Weights of a small GPT-style language model, trained from scratch on English Wikipedia: MLP 2560 tanh GELU, biases.
MLP neurons of a small language model. Each row is named by its layer, matrix (up: input weights) and neuron, and shows model dimensions 16-143. Each number is 200 + 40 x the weight over its row's rms, rounded and kept within 0 to 999.
Before each neuron's rows, "fires on" lists the tokens most often at its 100 highest values on Wikipedia text that the model never trained on.

fires on: "0", "2", "uc", "g", "ium", " century"
L4.up1845,183,171,168,215,186,142,234,253,243,194,167,171,232,218,135,247,257,192,198,126,259,148,204,211,265,189,186,191,209,199,168,148,148,203,302,225,235,211,226,146,91,232,232,265,203,214,206,228,236,264,245,220,242,158,216,143,228,226,197,157,188,195,184,176,151,207,239,138,254,195,203,210,190,139,203,204,186,180,185,171,203,164,219,137,166,263,120,239,195,213,171,155,239,195,117,193,194,233,196,203,250,173,234,196,224,211,234,134,191,210,177,278,144,254,169,180,186,257,172,151,250,214,265,251,215,198,179,224

fires on: "\n", "."
L4.up1800,188,216,179,215,160,185,203,216,128,250,206,217,212,210,148,172,214,142,203,264,188,222,243,204,196,153,239,161,195,243,169,227,233,239,217,162,157,228,208,171,245,215,173,197,145,242,165,237,93,249,237,193,272,213,255,247,218,204,187,237,279,150,170,249,187,218,84,239,152,216,208,199,153,195,269,184,245,195,183,189,184,270,231,139,162,237,241,221,193,286,236,183,193,173,224,199,210,197,175,166,205,247,180,212,197,186,244,203,237,262,147,205,181,132,129,229,179,195,272,142,250,198,202,174,175,198,233,141

fires on: ".", "==", "\n", "s", "a", ".\""
L4.up2170,208,229,197,248,189,190,252,229,239,215,151,157,177,198,215,177,182,269,224,303,182,196,147,195,179,190,321,181,196,257,133,143,272,180,233,233,151,198,240,156,139,202,233,150,153,280,195,151,323,134,243,140,255,166,295,222,230,209,170,199,160,205,231,198,137,239,211,180,171,212,242,187,161,168,157,169,206,157,233,198,207,193,276,192,222,185,260,171,241,169,168,147,161,207,196,211,246,290,221,205,166,229,260,147,234,208,199,167,238,167,200,249,248,197,182,214,156,213,137,137,208,209,221,178,245,117,212,141

fires on: "0", "6", "s", " ", "2"
L4.up2127,208,209,103,196,156,177,227,121,254,234,230,205,241,196,158,185,228,173,203,162,238,169,219,199,218,178,150,200,149,182,121,143,218,198,175,184,255,181,222,212,211,197,220,173,181,180,185,176,223,189,228,178,263,136,238,173,152,217,224,210,221,175,164,245,188,222,183,244,226,234,215,245,112,146,201,227,243,176,141,195,199,197,150,162,189,200,209,231,213,136,168,161,178,205,244,199,126,217,234,187,183,230,175,170,200,163,220,211,180,234,163,196,177,238,196,181,161,203,194,160,162,180,164,242,258,197,266,120

fires on: "-", " of", " to", "t", "\n"
L4.up2161,271,191,231,161,209,165,200,178,182,211,136,271,183,221,251,230,187,187,211,195,166,224,209,200,229,224,167,196,201,155,245,242,255,171,186,167,242,241,208,169,165,202,125,220,140,178,224,254,234,168,203,203,176,206,184,224,225,164,177,256,201,280,170,152,203,232,257,227,209,238,188,150,250,218,223,162,260,187,274,271,273,188,206,207,74,199,136,201,194,149,221,181,138,234,183,153,211,128,229,240,195,229,173,288,162,241,265,182,215,143,266,192,239,185,157,121,210,161,236,248,212,242,206,212,179,172,167,190

fires on: "s", "os", "im", "us", "ym"
L4.up2401,191,191,176,186,155,169,188,255,222,224,180,234,185,246,174,154,157,248,252,169,292,188,188,269,213,210,241,256,151,138,234,184,94,193,236,269,309,207,227,219,150,246,216,212,148,159,157,229,203,167,171,193,221,135,204,237,166,195,215,245,179,219,215,201,202,211,173,241,217,166,154,237,166,148,261,167,134,245,205,176,200,253,153,109,225,186,232,293,189,154,214,225,146,238,188,198,215,210,253,232,270,173,143,263,188,207,227,183,200,134,205,248,168,206,162,187,219,239,273,155,223,207,138,192,227,191,273,175

fires on: "d", "c", "tic", "gen", "m", "id"
L4.up32,243,167,217,192,199,147,205,189,153,173,226,248,208,175,152,205,200,222,235,231,186,139,134,280,171,279,192,225,207,178,156,213,235,178,158,247,169,214,246,297,178,165,188,215,153,229,138,221,195,176,227,189,185,229,221,194,206,194,185,239,209,177,240,167,149,173,217,177,209,246,204,185,233,117,234,188,189,256,201,218,220,251,153,180,198,217,113,190,263,211,240,158,247,155,158,146,235,167,195,223,186,182,240,261,194,248,203,160,141,221,233,188,179,221,157,260,229,185,129,189,170,298,241,215,215,221,263,158

fires on: " all", "d", "st", " part", "ud"
L4.up732,162,116,227,201,156,190,209,220,209,263,170,159,148,198,190,244,146,198,267,241,185,165,209,250,222,186,174,205,177,185,168,268,246,180,240,197,183,207,217,165,210,192,188,230,173,272,211,149,179,210,212,197,248,274,156,143,250,223,239,230,188,173,206,245,165,240,165,168,171,156,124,184,175,198,273,141,223,218,229,222,211,159,245,159,151,179,208,177,184,219,194,174,110,158,181,220,269,197,184,190,191,203,204,222,143,263,126,242,179,218,154,174,183,260,179,271,191,173,154,223,245,263,150,192,226,195,209,250

fires on: " (", " ", "s", "us", "ius", ","
L4.up2229,199,263,185,98,181,235,222,208,191,168,216,154,211,248,226,124,108,191,220,180,260,165,186,226,192,171,125,205,160,207,171,226,250,265,212,206,245,216,168,188,221,255,189,202,161,216,215,216,272,155,202,188,229,216,205,257,192,184,185,108,229,153,247,91,198,177,222,272,178,118,255,255,174,165,176,177,217,122,161,157,254,235,252,194,217,173,281,230,190,192,130,200,212,189,159,258,189,246,293,211,244,221,242,235,186,183,197,218,225,221,235,225,175,195,168,271,194,221,234,207,191,172,131,188,226,137,206,270

fires on: "\n", "==", " ==", "."
L4.up1668,206,143,186,267,229,222,144,232,155,179,250,210,190,228,153,180,202,169,200,210,204,202,202,205,178,225,200,122,187,255,225,207,193,159,218,176,232,89,229,222,189,186,203,265,219,145,223,271,193,315,237,155,105,209,224,205,256,177,193,177,223,257,60,216,162,243,142,206,262,186,222,203,182,239,243,154,198,204,142,127,196,253,217,254,122,172,184,266,249,209,163,70,186,217,245,241,200,199,163,184,215,217,191,178,186,225,157,217,137,207,203,187,193,209,156,227,186,245,293,285,181,172,152,180,213,177,246,219

fires on: "==", "\n", " =="
L4.up1036,158,168,162,183,187,190,205,222,139,251,149,271,291,217,162,170,245,153,216,226,208,178,252,208,209,173,223,137,263,257,213,161,175,223,227,241,195,202,208,184,115,211,129,196,205,246,260,259,175,185,194,222,266,200,218,169,233,185,238,240,130,172,161,239,190,207,159,229,142,180,178,135,162,202,196,203,195,210,223,326,228,254,257,126,165,248,171,219,224,203,165,175,209,149,192,216,210,231,168,229,194,174,131,192,220,172,221,208,242,207,161,192,246,185,183,207,126,213,227,186,239,184,166,168,205,202,152,292

fires on: " |", "3", " ", "0", " (", "y"
L4.up80,229,189,163,214,180,308,183,166,209,217,198,258,181,198,168,167,200,206,226,248,214,187,200,194,225,216,195,166,233,251,216,171,208,170,114,161,222,173,253,228,174,249,193,149,178,180,200,182,198,202,223,195,234,220,231,91,157,183,231,119,174,236,224,133,191,188,195,215,220,114,180,193,230,226,229,217,227,249,163,156,204,188,198,199,163,249,214,122,216,220,185,228,222,170,227,161,162,260,211,202,250,204,94,223,171,210,195,166,238,119,236,223,146,229,215,203,172,233,209,203,260,169,217,153,238,228,210,155

fires on: "s", "d", "i", "us", "ia", " City"
L4.up1997,169,226,191,186,194,154,236,201,167,216,170,154,252,166,204,126,211,193,146,227,236,124,317,179,150,259,247,213,196,175,222,173,185,229,166,192,201,208,260,202,193,235,236,223,108,169,116,236,260,158,191,221,139,236,179,188,252,225,156,146,233,165,216,158,225,203,240,271,224,205,241,158,238,245,235,139,233,168,231,179,233,189,204,179,158,174,175,201,198,216,194,185,158,147,172,215,172,206,249,214,225,195,216,129,209,221,242,232,167,194,234,204,165,175,144,182,240,117,179,287,150,182,196,195,126,125,158,216

fires on: "\n", " (", " same", "'", " such", " to"
L4.up780,189,208,197,228,209,145,220,167,213,156,189,248,271,206,195,204,226,220,216,125,274,240,217,154,167,232,208,240,140,209,208,121,193,208,218,167,202,201,240,176,234,207,187,119,171,170,224,177,196,239,263,214,110,228,164,132,282,128,236,163,294,268,204,146,182,170,201,198,176,231,160,205,200,182,276,177,171,134,145,192,214,184,215,249,144,151,182,199,210,166,166,212,116,213,212,177,233,241,234,176,275,177,222,230,195,258,211,194,184,186,185,208,177,204,175,206,265,140,236,228,162,157,206,231,144,166,146,246

fires on: "th", "nd", "-", "d", "st"
L4.up1189,198,223,199,165,169,115,243,205,168,170,145,185,156,148,216,281,190,104,223,204,224,188,207,139,158,208,214,172,204,133,167,163,229,231,156,242,159,308,191,219,193,204,181,132,154,230,225,192,204,246,164,163,195,290,193,204,210,240,147,199,179,227,240,232,163,259,210,188,251,223,139,220,214,202,237,117,254,151,193,223,206,207,196,195,193,117,134,264,232,285,211,125,207,192,200,202,234,224,186,133,199,218,204,250,135,173,161,192,168,215,259,183,196,282,251,168,269,179,266,275,207,191,168,229,226,193,179,242

fires on: " |", " States", " other", " was"
L4.up933,205,254,145,141,168,161,233,113,181,219,225,180,215,266,154,273,224,180,196,208,215,238,239,249,237,158,179,152,197,292,96,214,147,213,228,198,242,170,217,214,73,235,250,250,212,153,152,237,142,214,246,234,181,252,188,165,259,256,175,202,191,186,146,215,190,174,173,241,229,260,223,213,218,214,213,154,291,170,151,172,185,236,151,185,203,233,225,163,162,154,185,173,267,138,253,262,189,234,299,191,191,228,168,173,243,175,289,286,213,160,199,227,200,122,139,241,165,190,266,277,176,230,186,179,179,159,178,205

fires on: "m", "man", "u", "d", "gu", "v"
L4.up426,179,235,182,185,136,202,268,161,179,209,238,196,193,250,220,216,119,181,151,272,223,150,179,246,218,189,189,217,182,200,195,217,275,157,230,249,128,220,220,269,271,150,207,223,191,206,111,206,211,184,150,264,180,251,202,201,196,220,210,233,111,173,167,245,196,246,142,250,201,232,247,116,221,188,259,141,259,190,141,257,227,249,141,179,214,217,233,221,208,140,218,166,186,212,216,239,146,163,208,176,237,171,191,174,228,277,256,197,147,149,144,188,164,196,212,304,260,221,162,326,171,243,169,239,179,203,205,147

fires on: "\"", "0", "ven", "y", "\","
L4.up1192,181,163,228,225,187,219,246,321,211,183,191,226,208,168,223,144,156,183,156,206,154,231,165,185,183,157,233,167,274,236,243,223,220,204,166,167,249,156,119,177,175,224,262,234,205,243,175,126,223,202,232,175,257,230,268,187,155,157,121,238,315,169,114,184,182,193,209,146,261,190,217,210,245,204,174,129,200,217,115,213,246,220,221,228,185,248,190,182,159,191,199,183,159,150,171,194,183,208,114,242,230,165,177,242,170,198,137,188,158,149,218,176,186,246,157,204,215,242,148,236,211,160,281,227,239,217,248,234

fires on: "s", "al", "er", "ers", "le", "ial"
L4.up2330,218,171,254,253,177,132,272,224,207,179,230,256,203,256,260,248,167,103,210,148,134,211,191,227,284,197,230,195,198,156,210,243,186,222,158,190,267,237,208,243,144,198,172,212,173,169,240,196,160,241,176,231,265,322,175,148,145,204,202,100,214,210,207,198,167,202,202,239,208,181,249,216,182,237,171,116,164,223,205,266,152,139,209,193,197,204,168,219,275,37,135,206,214,182,244,212,164,206,220,92,172,254,188,170,316,243,185,184,149,147,214,188,110,206,220,202,230,177,155,170,171,154,154,224,192,122,158,192

fires on: ".", "\n", "s", ")", ":"
L4.up2557,244,199,201,161,257,208,208,252,248,218,189,231,214,177,143,261,171,195,258,258,269,187,188,234,154,240,205,199,182,256,221,221,175,190,233,212,214,78,183,237,158,204,146,205,164,214,184,229,180,193,265,184,205,178,121,177,209,198,233,174,116,293,151,182,214,262,210,209,257,211,201,137,213,175,207,132,175,172,161,181,215,245,213,175,130,162,203,253,201,141,219,167,158,213,222,234,258,295,237,212,237,272,157,128,199,244,151,297,199,168,245,208,202,228,208,200,211,221,195,215,150,151,76,221,243,192,199,180

fires on: " on", "0", "9", "1", " "
L4.up1420,266,178,147,224,211,220,99,217,245,184,189,165,206,180,165,112,188,312,265,195,190,204,242,217,213,247,177,166,191,236,125,119,142,104,233,204,140,241,226,128,202,192,138,230,198,160,226,164,200,258,200,248,241,208,212,137,168,299,215,145,221,196,227,184,224,196,246,197,248,222,253,191,202,169,224,185,251,262,241,224,195,200,191,197,241,266,169,245,243,148,206,167,158,215,225,207,174,229,170,182,294,224,175,189,308,235,263,200,236,233,167,147,169,196,202,227,202,254,131,168,212,184,186,222,244,249,237,163

fires on: " ", "5", " the", "ator", "0"
L4.up2521,212,242,197,270,159,233,234,161,262,235,211,216,154,181,189,223,198,186,277,150,182,218,179,189,177,137,199,135,210,191,172,207,225,125,176,208,107,214,212,292,243,151,287,119,259,249,260,196,182,201,145,175,271,130,230,148,208,289,231,145,169,176,220,231,183,229,190,217,199,227,139,183,229,204,211,188,188,185,158,149,233,206,173,286,136,264,254,115,239,279,226,200,214,206,229,180,203,205,216,212,205,247,206,174,228,197,185,209,212,182,143,145,166,238,168,156,123,236,234,189,201,150,155,224,173,198,189,277